{
  "n_layer": 9,
  "d_model": 640,
  "n_head": 8,
  "n_kv_head": 8,
  "head_dim": 64,
  "d_mlp": 1728,
  "vocab_size": 8192,
  "activation": "swiglu",
  "norm": "rmsnorm",
  "norm_place": "pre",
  "norm_eps": 1e-06,
  "positions": "rope",
  "rope_base": 10000.0,
  "rope_fraction": 1.0,
  "qk_norm": true,
  "attn_scale": 0.125,
  "bias": "none",
  "tie_embeddings": false,
  "parallel_block": true,
  "init": "uniform",
  "init_std_qkv": 0.04,
  "init_std_o": 0.0105,
  "init_std_up": 0.04,
  "init_std_down": 0.00574,
  "init_out_by_depth": true,
  "optimizer": "muon_variant",
  "lr": 0.0131,
  "lr_mult_o": 0.757,
  "beta1": 0.9,
  "lr_head": 0.00579,
  "grad_clip": 1.0,
  "warmup_steps": 0,
  "schedule": "wsd",
  "decay_fraction": 0.788,
  "decay_shape": "linear",
  "final_lr_fraction": 0.0,
  "batch_tokens": 65536,
  "seq_len": 1024,
  "doc_mask": true,
  "train_tokens": 510500000,
  "steps": 7790,
  "dataset": "wikipedia_en"
}
MLP neurons of a small language model. Each row is named by its layer, matrix (gate and up: input weights) and neuron, and shows model dimensions 458-521. Each number is 50 + 15 x the weight over its row's rms, rounded and kept within 0 to 99. A neuron's up and down rows have the sign that makes its largest values positive.
A block is one neuron, or neurons of one layer that tend to fire together. After each block is what it responds to, as a language model described it from the Wikipedia text at the highest values.

L2.gate32:41 45 60 33 47 46 56 56 54 71 59 54 51 09 47 43 32 89 57 56 55 40 80 44 46 53 58 37 52 42 54 63 34 52 62 73 78 47 46 52 68 49 49 71 58 52 33 49 44 65 54 55 20 39 33 73 64 73 54 54 86 38 48 26
L2.up32:46 55 59 54 68 46 52 36 27 46 68 60 44 18 34 47 25 99 58 62 41 51 59 35 35 50 26 45 49 86 54 69 47 61 39 72 40 60 62 59 66 40 38 56 80 29 37 61 21 38 56 53 31 36 31 52 63 73 53 55 38 66 65 45
L2.gate107:54 53 39 69 33 38 40 67 59 63 85 42 52 74 30 31 51 24 61 49 57 30 52 93 28 49 61 58 66 29 69 51 17 57 30 39 55 44 25 62 29 62 31 31 42 54 71 43 30 66 81 53 44 38 49 22 30 48 26 66 42 50 57 40
L2.up107:61 53 81 71 40 76 49 77 55 41 45 31 62 64 36 39 74 66 62 58 54 49 26 27 71 63 36 38 58 69 42 33 52 49 47 69 46 45 56 64 12 51 49 26 73 56 45 74 79 44 46 40 20 61 72 31 63 53 46 62 66 52 41 64
L2.gate305:31 73 49 66 49 43 46 54 95 49 19 50 50 38 71 77 49 55 12 22 51 47 59 64 40 58 34 68 80 25 40 27 62 56 45 60 28 58 53 15 73 44 51 43 42 22 52 85 77 69 79 54 43 32 54 41 50 46 40 51 44 54 46 34
L2.up305:37 56 45 48 34 57 82 31 65 66 33 52 66 37 43 53 23 60 44 23 61 53 31 66 32 71 63 65 58 30 67 53 50 55 38 44 35 63 45 52 22 45 57 72 49 34 51 42 59 39 67 73 59 69 49 35 42 23 69 40 73 79 58 58
L2.gate316:28 48 75 61 58 79 47 39 40 42 28 72 28 58 43 66 45 58 43 56 49 72 62 55 79 39 53 10 50 49 49 67 34 50 52 31 43 39 73 20 40 72 49 68 41 26 43 57 64 67 74 30 43 21 47 58 63 51 47 32 53 37 48 33
L2.up316:51 39 73 40 34 43 49 47 50 29 55 58 44 59 58 53 15 71 61 45 40 47 45 37 42 58 50 09 63 22 56 34 61 65 73 44 44 33 23 47 58 77 57 71 52 70 35 57 51 60 61 60 51 44 64 55 34 40 54 52 53 52 40 86
L2.gate697:68 71 57 63 81 30 52 62 70 56 53 27 42 57 41 52 54 55 69 55 75 46 55 68 59 52 45 38 68 62 61 44 53 58 52 54 42 42 41 21 58 42 69 37 62 44 34 45 69 82 41 44 45 60 45 44 38 48 54 66 70 67 53 39
L2.up697:44 59 61 49 73 45 49 65 69 68 33 12 43 46 20 53 49 60 56 43 66 69 48 54 69 41 67 70 44 43 44 41 22 60 45 57 27 54 50 55 44 71 53 45 33 27 27 43 35 52 45 58 36 51 71 40 55 46 33 46 70 55 41 53
L2.gate744:50 28 92 57 50 33 57 32 40 39 53 42 78 57 42 74 49 61 44 47 26 58 75 70 53 54 58 58 59 77 75 40 41 45 49 44 27 48 33 27 44 43 53 46 70 43 37 57 22 75 38 68 59 57 52 62 38 27 65 49 37 54 40 27
L2.up744:54 39 36 58 26 29 39 53 40 69 56 74 37 31 56 57 31 67 33 34 40 69 56 31 30 49 53 51 58 58 33 27 69 21 60 15 33 47 67 10 27 37 51 30 70 53 78 46 25 62 63 64 28 47 68 50 58 64 48 34 41 39 54 33
L2.gate823:66 46 57 38 62 77 34 62 56 51 53 44 55 44 11 31 36 88 48 48 54 55 27 57 44 47 76 46 37 43 51 35 22 45 54 47 58 82 50 42 57 36 36 53 37 54 53 56 43 63 33 16 41 50 44 46 61 47 42 23 60 72 30 72
L2.up823:69 51 55 55 76 35 34 38 73 51 64 56 51 38 47 29 70 34 69 47 63 47 30 81 38 52 50 62 51 42 27 54 51 49 77 31 70 67 63 21 44 50 41 71 50 35 29 46 54 59 34 32 29 49 63 56 31 37 61 53 60 37 44 45
L2.gate865:50 59 50 39 62 34 26 40 11 48 34 33 63 51 55 55 71 49 42 53 73 46 35 71 64 44 62 38 30 68 48 71 49 74 68 43 52 60 58 56 63 20 53 53 65 51 45 45 39 61 46 38 46 77 25 55 32 34 37 36 50 39 21 43
L2.up865:46 41 61 42 63 35 47 74 53 46 58 57 71 42 60 58 67 46 35 49 49 74 30 55 97 30 83 64 53 56 59 67 34 56 35 48 53 58 47 54 68 36 63 48 54 42 50 49 15 56 49 38 51 51 59 55 31 15 36 39 69 57 20 47
L2.gate870:72 30 52 37 45 63 56 44 22 48 46 52 46 48 47 47 48 56 78 48 56 53 85 40 70 51 50 49 38 47 72 33 37 53 48 69 46 53 65 49 82 48 48 26 67 44 77 77 30 68 40 76 47 60 60 27 08 33 46 49 75 60 53 42
L2.up870:47 31 74 32 55 70 52 43 52 56 36 47 68 48 60 40 30 52 70 26 52 57 99 41 62 58 57 54 63 33 57 65 13 62 24 59 36 72 54 37 74 39 14 61 23 59 65 38 20 45 50 93 31 13 46 52 42 42 59 38 58 42 58 53
L2.gate901:47 32 48 58 68 48 51 54 43 50 48 11 37 27 67 72 59 53 47 28 62 64 47 16 80 30 25 61 44 35 61 41 36 43 34 43 13 35 61 69 30 59 76 21 35 19 48 43 48 26 43 52 30 30 75 41 36 56 30 54 67 31 55 43
L2.up901:40 44 57 33 39 58 76 34 53 39 14 67 27 25 32 67 37 30 47 46 43 56 55 41 41 44 58 40 44 46 61 68 42 32 39 70 65 64 26 38 65 63 58 77 62 46 28 25 38 45 65 52 44 24 38 62 65 42 55 32 49 52 79 32
L2.gate1097:35 54 40 58 56 50 55 62 27 47 27 88 58 51 66 54 27 45 28 52 51 16 32 48 37 51 44 36 49 35 27 29 59 63 35 74 40 49 60 64 50 45 73 49 43 54 35 68 64 71 55 54 67 61 49 27 56 47 27 51 46 43 26 20
L2.up1097:55 37 66 42 54 54 27 57 28 46 38 69 36 59 52 62 45 67 54 16 66 47 27 48 47 53 66 49 64 64 55 63 64 41 56 24 48 46 42 61 72 77 58 81 43 69 63 55 41 59 47 73 41 54 40 45 48 40 52 32 51 61 60 50
L2.gate1273:52 38 59 38 52 35 66 60 61 39 52 43 34 62 65 55 54 43 43 62 53 23 80 50 34 59 38 96 62 79 31 58 38 51 81 26 40 70 46 50 49 61 29 71 30 43 38 38 40 53 89 33 38 54 35 11 26 41 50 67 94 48 36 58
L2.up1273:68 34 69 44 81 41 51 79 70 37 70 20 56 34 73 42 58 81 50 39 46 22 44 77 60 48 52 37 47 57 55 38 48 54 74 53 49 57 28 62 46 40 60 67 56 55 45 29 43 54 77 61 59 35 36 30 42 33 65 45 68 25 78 49
L2.gate1413:53 55 83 22 58 43 49 52 52 48 52 68 42 47 19 58 61 52 46 61 84 36 68 52 48 41 29 67 45 58 43 68 48 53 56 60 56 35 40 43 69 56 33 70 52 53 78 57 34 78 71 48 61 51 48 56 33 70 49 61 71 70 49 38
L2.up1413:65 16 77 18 73 64 63 50 25 29 43 48 38 25 48 47 46 34 52 47 30 45 73 26 46 14 36 70 65 67 64 57 45 52 55 53 42 41 44 97 89 52 46 63 55 55 43 31 53 25 37 72 40 47 53 48 37 60 39 53 32 54 66 55
L2.gate1537:71 28 52 42 36 39 71 39 54 26 57 15 50 45 56 34 48 20 35 46 56 37 29 55 72 37 40 47 47 65 54 56 46 47 60 81 51 60 33 59 13 64 35 59 55 66 40 39 69 26 53 44 34 55 37 64 41 38 46 58 58 33 41 51
L2.up1537:48 62 42 58 54 20 41 50 40 60 75 51 42 54 51 32 40 56 50 48 21 46 09 61 52 43 60 58 57 51 40 38 41 59 49 59 61 52 46 35 31 78 47 67 67 40 29 21 54 37 42 43 32 61 59 58 63 36 29 60 56 52 27 46
L2.gate1595:75 67 39 37 50 58 50 74 37 43 63 56 47 07 28 41 37 41 36 75 11 63 48 59 32 40 42 63 64 20 30 69 53 42 82 34 67 64 44 64 59 60 58 42 39 46 60 40 72 63 71 41 58 29 43 39 51 57 49 60 36 52 85 56
L2.up1595:76 54 36 64 46 57 71 59 23 40 37 67 61 27 40 64 42 60 58 35 58 56 44 26 67 39 24 38 49 25 47 50 59 72 87 37 68 41 56 39 37 51 30 33 69 41 31 68 60 60 81 56 53 56 57 66 39 45 51 62 59 54 87 44
L2.gate1698:52 20 60 35 94 62 49 67 67 61 52 40 71 71 27 91 40 67 39 39 44 51 36 45 83 64 67 47 44 65 48 35 30 55 57 77 52 46 28 53 44 54 55 68 57 66 63 29 55 44 68 66 32 61 78 16 50 47 27 11 44 45 69 67
L2.up1698:54 54 58 57 51 69 81 50 62 50 43 26 62 40 23 43 60 58 34 46 54 78 59 50 51 49 54 42 51 76 44 71 37 73 30 31 71 86 46 46 57 61 42 56 43 55 32 63 65 62 53 65 74 70 29 26 25 72 44 18 44 51 56 59
Responds to: Word-start fragments, city names. Fires on the first piece of a multi-token word, above all coll in collapse, collision, collar, and on city names starting team or place names like Atlanta, Boston, San Antonio.

L5.gate780:63 77 41 28 72 40 80 49 50 49 45 20 83 61 19 64 42 53 57 36 68 42 49 32 63 78 57 49 43 58 50 78 50 55 42 39 32 30 51 58 36 87 63 39 34 53 59 53 36 72 58 40 46 34 68 16 36 50 54 66 31 57 45 74
L5.up780:54 75 39 39 49 60 57 62 37 69 42 49 68 52 52 61 39 58 57 43 35 75 42 55 54 72 59 62 28 56 28 91 70 64 70 51 42 68 47 71 31 55 36 52 42 48 60 46 40 51 50 17 28 58 26 67 75 43 48 47 44 41 24 54
L5.gate1084:65 60 57 30 57 32 53 43 38 32 46 19 68 36 51 63 22 35 72 60 59 45 60 59 71 43 71 54 67 71 52 73 66 40 66 62 39 34 43 70 52 60 37 53 48 62 51 65 83 47 41 75 39 29 41 44 85 50 37 40 43 45 45 57
L5.up1084:44 72 68 30 34 62 77 68 15 49 83 09 37 34 24 34 51 45 49 52 33 62 53 62 28 75 48 37 75 62 44 67 73 50 53 29 42 64 60 33 49 85 53 57 52 62 61 48 62 58 53 57 67 48 57 45 43 60 33 76 57 31 64 51
L5.gate1190:32 51 31 40 43 26 70 42 69 39 55 68 48 60 35 59 41 83 49 29 51 44 82 43 42 81 42 43 67 48 47 62 62 59 52 20 57 53 51 83 35 64 71 51 41 81 34 43 58 54 50 40 61 60 26 65 41 42 54 22 51 67 45 48
L5.up1190:59 75 47 22 36 67 56 54 37 26 42 42 36 36 36 43 40 48 62 69 61 87 72 56 76 51 56 37 34 35 54 67 64 56 57 81 39 59 68 18 53 80 24 49 56 76 42 56 27 85 23 46 41 44 51 51 61 42 54 58 40 35 79 55
L5.gate1364:82 75 58 05 33 61 46 65 59 91 50 50 73 30 50 28 49 75 68 72 48 58 49 47 75 75 66 47 47 75 34 79 50 50 46 51 23 37 61 70 51 77 70 39 48 53 58 62 24 68 26 26 24 39 56 41 36 50 31 64 60 40 39 59
L5.up1364:39 63 29 44 64 17 47 41 30 55 50 56 61 57 40 69 60 43 63 56 43 59 29 39 74 58 44 42 32 51 42 63 66 32 53 57 66 56 44 28 56 62 45 61 32 46 41 34 44 45 44 46 42 32 43 70 28 57 48 55 60 46 38 68
Responds to: Place-name completions. Final word-piece that completes a city, region or country name, such as Kolka-ta, Copenh-agen, New York, Hong Kong, mostly in locations and sports tables.

L4.gate260:49 61 44 52 49 59 43 52 96 53 24 31 56 19 65 75 47 40 65 53 74 55 60 28 48 30 76 27 47 37 55 59 68 77 73 63 36 62 69 25 30 43 64 44 46 62 48 53 55 58 43 55 54 80 11 41 39 40 72 58 80 61 38 67
L4.up260:51 69 44 29 56 14 65 72 75 46 55 55 20 62 48 51 35 32 65 59 50 42 48 74 68 45 54 42 47 31 40 38 61 55 46 67 62 35 75 52 47 41 47 23 53 71 67 39 42 58 74 45 34 39 54 52 43 59 46 63 33 25 25 30
Responds to: Attribute and field names. Generic attribute nouns naming a field or quantity, often section headings or infobox keys before a colon or "of", e.g. age, code, Label, Demographics, percentage.

L5.gate666:69 49 50 44 46 31 52 45 43 24 35 59 31 61 57 53 26 45 28 39 38 59 41 65 62 47 46 25 70 61 57 44 28 53 59 60 41 63 62 41 51 79 59 59 35 60 46 45 43 60 70 65 53 94 45 32 57 56 39 50 43 51 43 42
L5.up666:44 77 40 44 65 55 78 48 46 64 58 49 28 54 49 68 33 62 35 66 28 66 30 40 59 43 89 40 52 77 33 54 54 61 56 44 55 46 24 56 28 55 44 56 45 54 49 44 67 29 69 57 61 48 75 68 68 47 58 40 58 40 44 36
L5.gate1133:91 50 51 38 55 46 64 65 39 38 46 17 30 74 26 32 57 42 59 49 77 32 54 54 42 53 73 62 63 43 45 35 73 55 62 42 59 61 29 65 63 47 62 57 33 73 71 68 62 67 40 58 35 51 70 51 64 64 43 47 54 66 70 38
L5.up1133:68 50 52 44 51 35 76 70 49 41 29 44 27 56 40 47 63 39 57 54 58 42 68 50 52 54 74 47 56 47 43 35 66 56 47 20 72 59 51 54 61 42 74 60 39 76 68 58 48 42 55 40 37 28 45 50 53 37 37 65 49 59 74 65
L5.gate1291:39 50 36 49 37 54 47 17 44 53 19 63 26 68 58 52 45 42 85 42 44 53 45 34 72 28 77 38 45 28 45 69 31 56 33 49 43 38 34 27 38 75 53 54 53 53 39 69 58 51 58 79 48 55 38 38 59 45 75 39 51 29 48 47
L5.up1291:53 53 47 43 33 38 58 53 43 29 42 26 71 81 59 40 67 74 54 72 60 56 46 71 71 55 64 17 46 61 48 82 61 47 50 64 46 51 32 46 40 36 49 39 60 37 56 51 54 50 51 54 77 52 64 16 59 82 45 39 32 65 76 24
L5.gate1468:52 53 57 49 32 42 54 48 57 44 27 64 39 46 62 67 35 56 40 42 67 70 54 39 78 62 59 43 67 47 42 36 48 52 82 46 50 51 53 27 68 85 57 40 42 63 48 62 22 61 54 61 61 71 76 32 78 66 45 57 58 53 36 62
L5.up1468:65 68 61 58 66 42 45 58 16 40 60 43 36 48 54 57 35 61 74 51 32 41 59 35 46 51 59 33 56 53 35 62 82 57 50 61 53 20 36 45 25 40 53 44 21 52 41 62 45 46 65 54 28 59 79 63 55 71 50 43 48 51 29 49
Responds to: Noun-phrase head nouns. Head nouns completing a noun phrase, above all contract in footballers' "signed a three-year contract", also population and word-final noun pieces (deb-t, arr-est, ex-ile).

L2.gate33:65 59 37 47 38 37 46 43 40 49 65 82 64 74 46 65 50 49 49 54 63 51 22 63 47 56 63 81 47 35 50 38 43 78 22 52 60 43 55 78 31 38 76 63 52 80 55 58 63 59 46 80 59 61 58 44 45 72 29 38 52 21 49 49
L2.up33:43 39 58 60 67 68 42 62 41 53 51 65 71 27 43 48 04 29 71 55 38 44 59 53 24 47 57 39 77 42 65 44 50 24 45 55 80 54 45 30 43 25 20 58 57 55 59 50 41 59 85 50 32 24 88 52 75 52 29 64 59 42 61 51
L2.gate86:31 35 76 49 57 61 62 46 35 65 52 43 19 54 03 75 44 53 63 33 57 46 39 35 73 53 59 38 66 36 67 30 45 37 35 23 60 44 62 47 18 24 49 52 52 42 52 75 42 38 52 49 35 45 48 58 49 44 48 62 54 36 51 57
L2.up86:46 52 51 44 37 53 36 79 42 56 46 39 40 48 55 15 64 56 49 40 61 55 54 58 54 49 42 73 46 62 59 62 43 64 51 05 82 51 77 32 74 55 44 52 50 58 28 33 47 82 81 34 31 75 39 61 52 46 45 62 57 58 44 62
L2.gate162:47 08 32 50 48 52 40 51 52 41 28 41 43 29 60 45 41 56 58 50 46 38 38 64 58 36 36 35 66 43 53 41 59 49 62 45 21 51 37 41 65 54 47 53 64 59 44 50 49 56 61 55 50 56 44 36 55 80 56 35 30 43 53 42
L2.up162:74 61 39 65 25 32 79 49 18 65 57 50 56 60 76 53 46 39 67 61 64 48 69 50 50 43 56 61 54 49 71 44 51 54 55 55 32 43 37 37 42 39 64 20 68 37 62 46 33 52 38 50 40 82 75 56 19 69 23 58 28 44 37 66
L2.gate256:53 33 79 56 50 71 50 57 38 33 57 38 57 35 32 17 40 45 42 80 75 36 38 38 57 60 37 57 67 42 57 69 13 54 69 60 72 51 13 48 43 42 95 65 51 69 65 40 61 46 32 56 52 54 45 43 31 80 50 27 33 54 53 37
L2.up256:58 37 61 57 27 68 60 48 48 48 51 73 30 37 40 79 47 27 26 54 52 51 65 36 42 66 43 72 67 43 44 51 31 42 42 77 53 40 58 53 40 34 63 71 43 60 17 39 29 27 44 43 41 37 32 36 54 88 54 68 39 58 50 47
L2.gate668:43 44 41 41 35 57 56 63 38 24 66 72 47 41 41 67 54 13 68 46 58 61 37 43 62 58 47 46 49 63 27 48 28 53 45 61 49 25 50 69 52 49 51 71 68 62 59 56 73 65 42 56 35 54 63 45 62 45 41 38 54 72 47 78
L2.up668:67 33 49 29 00 28 40 63 26 41 68 59 23 28 32 53 50 47 52 59 39 62 23 53 84 33 49 62 48 17 65 63 55 51 61 43 56 55 64 49 61 52 42 74 54 49 53 36 38 35 59 40 21 53 59 39 61 26 73 44 61 82 79 69
L2.gate878:55 35 20 53 35 62 29 53 63 40 32 49 43 13 50 38 35 39 61 50 53 41 62 63 50 73 58 60 21 56 42 25 54 53 32 54 62 57 39 33 53 41 69 62 69 53 59 51 41 51 30 40 79 30 49 48 78 55 48 34 38 53 27 63
L2.up878:72 45 66 16 33 39 32 59 42 62 30 58 40 52 52 53 58 50 79 36 41 39 48 70 36 32 80 61 48 68 68 73 43 65 47 71 49 34 58 39 51 69 55 34 62 59 51 49 77 63 38 13 44 55 33 32 48 89 25 45 43 33 42 63
L2.gate1016:81 59 42 48 37 55 44 46 37 37 47 16 63 36 60 61 31 60 59 52 37 58 63 61 34 58 77 55 32 27 60 56 41 46 40 70 62 26 67 51 49 45 22 38 39 27 57 51 52 44 72 44 44 71 66 33 76 35 36 35 52 50 50 48
L2.up1016:61 74 68 33 55 25 31 40 46 43 54 36 51 37 88 38 59 50 38 51 91 31 68 52 28 70 52 72 20 53 54 62 56 50 42 44 75 54 30 62 63 37 55 42 70 64 59 43 56 46 32 49 43 65 50 58 53 32 48 55 63 20 52 42
L2.gate1170:64 59 35 41 41 57 59 66 60 37 37 54 66 62 43 48 35 15 66 24 17 55 49 59 52 36 47 50 47 46 56 44 40 66 44 75 67 42 31 46 34 40 39 30 42 43 64 42 42 39 30 31 70 46 43 42 33 48 10 43 56 22 32 59
L2.up1170:45 62 50 49 58 69 23 47 40 52 41 63 59 44 52 79 43 41 52 53 50 44 42 60 33 55 36 40 41 45 24 39 79 45 55 63 55 71 48 72 43 55 48 43 41 53 62 25 29 56 64 41 67 24 64 58 37 48 38 47 35 33 48 58
L2.gate1357:40 53 60 54 58 32 28 35 36 78 17 25 39 32 39 53 49 47 70 23 27 51 42 76 57 46 52 24 38 69 44 60 39 31 30 51 57 66 72 35 20 52 38 21 50 65 60 70 63 48 28 75 68 54 54 44 54 39 60 71 44 42 60 62
L2.up1357:51 22 53 75 48 59 79 60 45 41 56 38 60 59 50 58 42 44 30 21 35 55 50 72 53 68 30 52 46 41 56 55 63 69 42 56 61 39 45 53 54 61 34 57 53 56 50 65 36 33 68 63 47 69 47 34 69 59 47 63 75 62 48 26
L2.gate1414:49 52 51 66 60 53 46 43 78 19 41 50 58 29 56 52 62 62 29 39 27 44 65 24 41 47 35 69 54 51 41 66 36 44 33 19 60 67 68 38 54 24 52 44 32 66 64 53 69 57 21 67 48 48 70 45 65 70 46 38 48 51 39 48
L2.up1414:33 67 75 45 39 77 32 55 42 39 60 63 62 39 40 62 43 41 53 45 46 74 71 51 58 47 31 55 67 36 53 62 71 78 71 34 43 33 54 61 85 33 45 59 53 50 60 90 48 44 57 48 32 67 58 46 52 27 49 56 66 54 45 48
L2.gate1476:39 66 67 37 67 62 22 65 43 78 54 46 44 70 38 67 42 27 70 48 77 47 36 43 37 61 43 75 51 36 12 47 51 55 35 52 51 62 38 53 43 31 78 50 51 74 56 37 64 18 62 44 52 49 70 58 34 48 57 30 36 67 56 41
L2.up1476:39 51 36 42 37 60 43 67 57 71 43 42 19 62 72 65 36 50 33 88 63 32 56 10 32 78 41 34 73 54 59 72 44 55 45 60 83 31 37 40 57 25 84 48 49 53 39 39 34 57 65 81 56 43 25 46 63 47 44 25 63 43 50 43
L2.gate1529:35 24 37 62 65 64 38 55 64 52 49 47 51 49 50 55 69 41 45 28 36 40 49 31 68 57 54 28 35 48 55 55 39 41 63 60 68 17 67 47 67 54 66 43 76 38 36 68 51 20 48 57 32 57 72 52 53 48 41 56 47 43 57 22
L2.up1529:54 47 74 71 64 77 39 45 54 41 45 42 68 63 45 50 42 54 65 69 55 80 46 23 38 40 40 42 62 34 66 45 42 52 84 47 81 46 82 68 36 58 62 46 48 32 55 53 33 52 70 55 36 67 60 53 52 45 40 55 44 41 56 58
L2.gate1552:25 55 44 61 61 61 28 36 44 54 15 46 57 36 75 50 45 48 53 36 44 56 71 47 41 26 46 38 63 47 44 38 62 18 62 33 41 47 66 51 63 65 94 48 42 61 50 30 35 67 55 39 60 48 46 57 44 72 54 45 72 63 49 56
L2.up1552:49 40 68 54 67 60 37 47 61 43 32 64 45 29 58 55 17 56 56 77 45 36 59 27 32 07 68 81 41 46 58 44 44 31 41 55 61 51 63 31 65 53 67 12 31 40 66 53 36 35 43 42 51 65 47 42 62 80 53 41 71 75 19 73
L2.gate1600:67 57 79 71 52 39 54 40 35 64 69 52 42 65 49 12 54 57 36 47 56 20 56 64 34 25 57 48 52 66 46 51 53 48 49 45 35 68 55 30 48 45 37 59 49 40 74 92 48 55 75 37 23 60 55 15 80 54 44 64 54 89 41 55
L2.up1600:55 41 28 43 57 45 46 43 44 60 31 40 56 62 60 46 73 32 73 41 26 22 39 59 64 33 48 78 65 84 57 52 52 60 69 55 16 58 44 66 46 45 42 40 61 30 47 37 38 03 39 60 47 34 75 49 31 30 12 66 38 56 78 50
L2.gate1601:28 41 45 36 54 34 41 36 30 75 39 81 53 62 71 71 43 35 40 44 70 45 40 76 61 65 23 55 56 37 26 34 51 26 50 34 48 49 43 24 35 76 24 37 57 17 38 74 43 29 53 29 36 53 62 27 54 52 44 55 48 46 35 53
L2.up1601:42 31 80 51 41 78 39 08 39 45 58 58 79 57 66 33 55 42 14 70 43 43 46 63 47 34 44 37 36 50 63 60 46 69 38 49 71 42 50 60 30 63 28 26 46 42 66 49 58 27 42 26 52 65 44 79 47 19 43 79 54 82 43 61
L2.gate1604:32 59 21 60 49 35 62 48 28 48 66 43 50 57 52 65 63 63 62 79 58 36 85 56 48 38 74 56 54 55 78 76 26 62 69 48 67 47 46 51 72 39 56 42 65 43 35 57 62 30 60 68 22 56 84 53 38 61 50 76 29 38 63 34
L2.up1604:46 69 45 81 54 50 37 35 65 76 60 68 63 65 66 48 56 44 29 54 52 35 34 63 59 43 62 63 57 47 36 46 42 42 42 46 56 50 45 32 53 29 54 56 46 44 58 88 44 34 34 61 57 45 38 72 47 40 46 41 39 56 37 52
Responds to: Collective and tally nouns. Nouns naming a group or a count, mostly population in census text, also government, votes, %, Score, and people.